MLP neurons of a small language model. Each row is named by its layer, matrix (gate and up: input weights) and neuron, and shows model dimensions 32-159. Each number is 200 + 30 x the weight over its row's rms, rounded and kept within 0 to 999. A neuron's up and down rows have the sign that makes its largest values positive.
After each neuron's rows, "fires on" lists the tokens most often at its 100 highest values on Wikipedia text that the model never trained on.

L3.gate204,179,203,225,243,246,186,201,189,300,258,198,221,203,240,194,191,238,212,194,204,192,194,165,232,201,166,234,217,219,181,190,226,186,225,211,234,181,235,152,235,232,187,183,167,171,216,251,191,207,164,183,199,226,194,220,173,200,134,248,177,217,186,180,132,208,212,185,196,189,207,200,168,189,175,211,199,187,222,238,188,242,188,218,287,216,174,252,197,212,219,190,149,195,247,195,197,205,139,220,173,191,222,157,200,171,203,152,159,222,242,226,200,202,224,203,219,169,192,244,208,214,139,187,169,230,150,217,210
L3.up204,173,180,184,207,189,202,206,207,227,138,199,168,223,214,199,195,251,150,228,187,217,187,195,231,216,146,230,202,176,193,170,217,202,140,242,219,221,254,215,201,179,170,226,181,207,192,214,194,202,160,155,221,190,226,203,215,202,207,268,210,230,208,205,167,137,176,196,159,172,197,158,142,183,188,181,220,234,240,194,156,254,166,188,246,236,187,218,259,221,256,245,191,255,162,181,237,215,180,250,194,206,208,238,197,172,213,168,183,235,236,185,162,191,268,192,179,219,183,187,234,224,181,199,193,205,177,235,217
fires on: "r", "l", "or", " de la", " der", "ri"

L5.gate656,212,227,148,243,186,160,235,208,242,173,227,200,186,172,143,226,167,198,234,169,209,178,220,257,140,170,193,140,216,213,229,175,206,179,236,166,192,222,223,214,142,185,224,150,189,176,179,173,225,170,199,193,192,173,207,234,249,197,215,176,158,182,190,212,210,178,153,169,223,244,224,219,218,187,197,201,246,261,210,269,275,191,173,204,158,186,225,221,215,232,196,171,196,211,240,268,205,179,187,194,150,255,232,211,144,227,177,166,279,223,170,181,186,230,164,179,166,173,229,213,196,205,159,175,233,216,172,194
L5.up656,220,213,208,195,142,162,260,197,166,225,188,192,233,243,175,163,205,166,195,223,203,211,194,213,202,233,196,195,245,222,163,172,229,255,204,154,193,211,193,177,179,234,206,178,139,196,199,139,201,168,155,236,218,176,232,203,168,225,185,149,186,160,172,172,194,185,179,223,203,238,217,204,254,218,264,180,229,177,247,223,199,205,179,185,167,204,215,171,175,235,209,149,181,211,256,194,234,226,168,183,212,248,212,210,128,177,215,157,239,216,188,154,152,244,181,209,200,216,200,273,177,164,251,222,206,186,206,141
fires on: " (", " (d", " (s", " (l", " (R", "("

L5.gate394,234,259,209,228,171,128,232,164,180,188,220,238,195,210,238,197,272,217,211,194,204,237,226,200,204,220,207,156,189,183,195,199,209,202,209,235,192,263,201,185,208,178,174,246,175,221,193,185,122,199,186,201,203,178,235,196,155,187,188,162,220,183,189,164,141,191,194,200,180,235,232,203,188,204,187,170,170,296,254,231,196,205,178,148,168,207,198,173,194,211,185,188,212,121,201,155,213,206,184,176,230,233,233,217,215,164,210,249,210,244,207,224,237,207,178,187,223,268,199,235,195,191,130,221,207,212,210,212
L5.up394,236,260,187,197,192,166,176,219,166,188,193,219,155,169,156,208,216,174,247,216,189,193,205,199,158,205,160,210,185,233,177,192,220,156,226,210,213,198,191,225,259,177,197,252,249,242,212,177,207,184,215,248,194,166,177,202,158,197,203,237,143,236,205,189,239,187,188,186,243,236,162,230,194,147,199,172,170,166,241,257,272,194,172,196,209,175,172,156,180,143,204,198,181,198,210,149,181,189,170,179,144,245,179,165,243,161,240,154,192,225,179,246,219,208,204,234,228,204,149,211,213,198,208,234,199,131,243,219
fires on: " No.", " medal –", "- Years", " / (", "s", "ts"

L3.gate459,200,199,224,144,267,175,232,186,280,193,172,197,212,256,198,247,257,170,227,254,258,154,211,168,231,206,256,218,240,201,212,222,178,231,218,184,171,200,230,202,173,127,193,206,205,204,221,150,141,193,245,216,238,204,179,188,235,152,215,199,216,232,188,202,137,214,201,241,180,200,215,182,191,202,140,181,232,213,186,175,260,184,186,221,174,182,181,189,182,203,211,176,175,232,226,187,213,216,161,197,167,210,251,193,183,201,167,133,230,255,226,178,219,206,134,191,187,224,248,185,196,167,216,217,185,180,183,243
L3.up459,231,240,146,201,168,200,171,198,217,145,226,219,208,216,234,195,191,158,164,214,266,172,148,189,180,183,211,221,230,167,134,223,156,255,238,204,231,199,222,200,147,183,255,185,216,188,197,214,180,204,188,216,222,208,185,253,213,219,163,209,230,200,279,214,176,200,208,210,200,203,187,185,211,245,132,130,187,213,181,158,192,177,212,230,208,198,209,203,157,224,171,227,170,147,207,203,212,146,207,191,168,246,226,239,212,138,173,189,189,208,205,210,205,205,160,226,235,211,212,212,227,115,228,195,143,112,245,190
fires on: "or", "ö", "h", "r", " Gar", "eh"

L3.gate338,171,192,167,205,206,147,175,122,208,200,243,241,166,213,183,222,161,165,194,192,129,135,263,197,196,203,171,152,163,171,215,184,182,228,168,185,193,226,208,252,193,173,204,185,133,233,174,143,181,164,228,170,165,238,209,184,181,161,178,132,200,200,184,204,202,223,145,206,165,216,179,162,207,192,185,197,180,198,130,156,173,168,194,224,173,209,245,230,266,225,246,193,212,219,218,186,195,189,204,214,238,198,203,203,150,228,133,223,241,187,227,218,205,189,239,252,193,130,235,182,224,234,185,190,186,195,198,207
L3.up338,232,235,194,168,173,181,252,171,186,194,201,177,172,171,211,201,216,211,206,189,154,197,152,215,194,157,243,199,189,246,167,233,259,242,195,173,206,199,172,209,190,247,217,193,228,234,219,189,195,227,186,248,158,195,205,253,220,189,195,194,221,170,200,198,194,203,196,206,127,170,221,176,247,248,214,156,172,198,250,180,176,265,274,154,209,204,211,177,143,245,193,201,191,188,156,245,241,189,185,160,172,199,147,165,188,163,159,217,187,145,122,213,245,183,184,228,153,225,223,206,211,233,237,203,223,194,147,221
fires on: " do", " ab", "l", "-in", "t"

L5.gate588,200,193,177,208,207,172,217,197,226,180,209,207,208,234,255,258,227,220,221,234,164,147,183,235,189,241,202,163,222,199,199,202,201,178,193,252,192,217,233,216,226,160,196,131,185,235,185,146,133,196,192,255,199,157,204,168,202,178,174,114,258,197,149,170,155,185,166,208,144,215,210,226,206,192,180,191,210,238,220,182,160,153,164,205,208,212,274,260,225,187,196,169,211,137,209,213,173,192,169,190,215,222,230,227,173,135,180,191,249,207,215,190,216,163,178,210,186,209,254,226,183,209,217,181,189,240,160,278
L5.up588,211,238,174,184,169,200,198,182,185,206,225,199,274,187,235,202,190,193,260,257,173,204,200,188,214,208,202,199,231,197,251,207,216,180,211,221,170,215,239,162,239,217,186,188,206,194,182,141,183,186,148,193,247,214,197,189,240,242,192,188,221,156,148,164,201,204,174,256,212,218,162,165,149,235,255,184,220,169,176,176,188,209,230,253,243,155,209,229,220,204,183,203,169,199,218,197,258,214,167,248,239,238,248,158,146,116,192,197,177,219,225,186,199,213,224,194,223,242,261,231,143,206,216,172,156,243,192,268
fires on: "r", "ir", "t", "er", "y", "ul"

L5.gate179,180,220,224,191,149,152,180,190,193,200,226,177,161,195,152,233,216,219,155,256,185,192,200,229,250,196,208,118,208,215,219,187,230,256,205,173,178,232,228,202,168,169,192,170,214,188,169,173,213,152,241,202,120,174,201,229,185,207,197,150,167,181,226,165,161,164,188,202,190,180,234,161,239,178,208,205,215,249,182,257,239,192,170,196,187,201,219,228,275,219,236,194,210,191,205,173,207,182,205,216,192,255,183,232,130,214,215,220,262,138,214,167,164,179,179,246,227,172,151,171,175,175,213,194,237,208,226,194
L5.up179,192,182,196,182,128,191,215,221,219,218,170,170,180,238,153,236,187,193,198,211,171,145,261,228,219,204,167,200,219,215,196,198,244,208,186,171,160,209,215,166,192,155,256,175,203,195,149,141,202,190,242,246,159,186,247,213,200,232,211,183,147,213,210,183,214,179,182,220,269,200,220,248,210,213,222,183,192,175,205,250,212,157,213,162,200,198,220,218,199,229,206,169,150,162,222,189,208,222,187,139,180,249,195,227,188,227,210,195,200,154,175,157,192,216,156,236,194,189,217,240,187,226,196,224,166,184,199,200
fires on: " (d", " (f", " (s", " (l", " ab"

L11.gate434,193,235,144,211,222,182,169,217,187,231,236,189,145,178,170,189,170,147,199,226,165,199,161,227,163,174,193,186,237,188,182,196,179,150,200,235,188,194,170,207,198,225,193,201,192,214,207,134,137,243,205,234,205,212,158,220,174,228,184,206,182,255,202,163,177,228,237,211,191,227,213,166,131,229,135,177,243,237,199,232,193,188,169,218,190,154,175,156,237,196,238,188,238,102,240,248,184,170,148,236,195,222,208,154,234,237,243,207,230,236,174,218,204,253,220,197,206,173,194,226,240,209,138,220,194,204,217,202
L11.up434,223,201,205,189,135,214,212,187,170,193,205,166,208,210,259,144,150,196,169,170,191,202,194,225,208,238,219,210,254,228,210,169,188,203,203,165,219,190,193,189,206,242,179,174,206,251,183,162,173,174,203,188,197,218,171,168,168,183,223,200,219,233,221,179,206,209,189,235,200,185,148,205,160,183,174,221,184,156,165,201,240,179,212,222,201,214,209,210,237,183,214,210,176,134,242,246,196,227,182,178,175,184,201,186,195,268,267,215,238,175,258,235,198,199,207,208,200,181,221,178,195,148,189,212,230,177,168,207
fires on: ".", ", and", " The", " the", " / ("

L11.gate159,260,210,241,219,149,200,177,256,159,210,178,182,185,217,244,176,128,207,229,173,202,171,213,249,157,228,176,142,181,194,199,222,146,178,241,194,267,182,149,217,227,222,177,193,211,234,246,200,223,206,189,180,200,204,158,176,194,197,215,235,201,178,249,174,182,209,226,217,278,194,139,176,169,221,194,207,153,253,182,219,255,176,215,165,160,209,180,200,184,203,169,252,167,151,198,199,233,186,195,183,205,224,182,239,236,148,239,171,178,211,167,109,191,174,234,201,212,221,211,236,182,215,135,194,184,199,171,198
L11.up159,203,186,188,160,206,190,181,194,222,157,164,207,166,155,200,178,209,214,228,201,168,205,138,159,191,199,196,188,259,217,174,174,204,189,218,208,193,206,193,228,153,224,175,219,178,253,191,172,227,180,211,166,204,179,159,226,195,267,198,214,168,278,256,199,177,171,244,232,213,203,144,264,133,201,224,115,203,206,217,183,204,171,178,179,207,212,167,208,238,188,191,222,181,218,241,240,167,183,237,214,165,202,166,238,177,157,173,206,214,214,195,204,185,200,230,150,202,210,147,164,217,233,189,185,197,225,235,178
fires on: " sp", " pl", " ", "ann"

L3.gate106,191,249,233,174,156,180,188,149,176,221,244,250,170,194,192,212,231,235,211,236,199,218,211,210,186,239,206,210,190,199,192,270,192,207,144,202,225,223,223,214,208,210,205,153,181,169,224,159,218,154,176,153,201,214,226,212,226,174,174,185,239,179,212,152,225,196,162,234,210,236,229,272,179,175,210,143,200,214,186,183,122,238,176,214,197,170,171,156,193,204,197,204,209,183,219,173,195,196,200,178,222,229,216,156,186,213,177,227,204,242,200,172,175,225,193,218,208,166,198,223,204,154,111,177,200,187,190,188
L3.up106,205,214,157,184,207,189,205,219,174,203,185,228,195,136,173,243,221,178,172,175,167,230,242,185,280,186,135,186,149,216,242,191,186,215,185,216,182,172,178,224,274,244,240,197,210,228,153,154,197,211,192,226,139,193,211,219,210,155,194,189,232,189,248,173,233,208,199,182,199,190,249,209,173,201,205,159,213,198,220,217,174,267,195,189,175,222,209,149,209,201,216,204,213,202,171,181,205,249,256,181,184,209,200,241,224,164,233,254,245,167,154,244,205,199,184,157,153,186,120,229,196,221,217,214,128,212,210,212
fires on: "er", "s", "ales", "ts", "on", "ennis"

L5.gate243,217,179,222,265,174,154,233,212,203,218,183,194,209,243,206,186,196,203,214,270,184,175,193,179,197,226,238,162,180,221,268,147,231,203,231,204,196,281,189,219,152,174,182,163,225,180,185,234,197,183,196,202,209,160,229,210,239,227,214,157,207,207,197,192,187,198,217,184,243,186,211,241,240,143,189,168,184,223,249,228,238,213,239,205,164,193,229,140,235,212,236,179,156,173,227,260,247,138,149,221,175,206,181,122,179,222,149,214,204,196,196,178,160,211,180,238,186,217,202,229,200,206,214,165,180,175,175,186
L5.up243,201,199,194,173,199,179,190,218,185,195,210,200,201,201,194,186,165,173,202,214,135,206,207,143,110,246,203,197,247,251,185,167,193,192,286,145,188,162,158,207,156,179,209,186,202,176,238,173,233,231,190,225,176,179,188,167,155,254,181,217,142,237,197,200,264,178,177,180,209,263,205,251,200,179,236,125,251,209,249,230,215,193,144,184,176,226,193,244,200,178,216,230,134,185,203,196,217,155,222,207,197,236,193,223,177,126,204,166,223,184,193,227,206,213,231,224,173,209,184,201,203,167,206,135,233,210,194,155
fires on: ") (", "\" (", " (", "(", "ix"

L6.gate746,188,214,217,162,169,185,167,201,223,253,212,200,191,193,197,196,208,182,238,221,172,175,183,189,177,190,210,162,184,134,260,175,207,226,230,231,189,247,220,192,176,177,178,107,165,235,265,152,178,202,196,165,137,188,217,167,155,175,194,149,188,193,242,173,178,225,190,193,183,209,190,202,187,206,190,222,220,196,163,187,241,141,202,190,214,176,261,251,259,217,253,183,201,230,237,209,206,204,180,187,200,180,213,225,166,174,205,184,211,235,248,168,182,222,194,164,164,168,211,211,191,225,126,170,157,191,225,244
L6.up746,180,173,151,219,210,183,184,174,233,208,231,207,204,210,201,199,171,177,229,247,237,160,177,196,224,188,218,177,193,241,165,212,232,216,230,196,251,249,214,238,179,193,191,147,228,236,162,237,275,184,167,213,223,186,180,237,204,157,249,171,202,179,212,196,204,189,267,233,166,197,128,109,235,195,168,201,169,204,161,235,183,228,189,199,209,181,208,226,199,201,159,242,169,182,184,207,213,221,170,216,134,163,205,225,209,152,156,204,237,212,188,189,262,201,142,189,204,195,213,200,242,212,217,176,216,170,191,203
fires on: "r", " di", "ir", "l", "t", "h"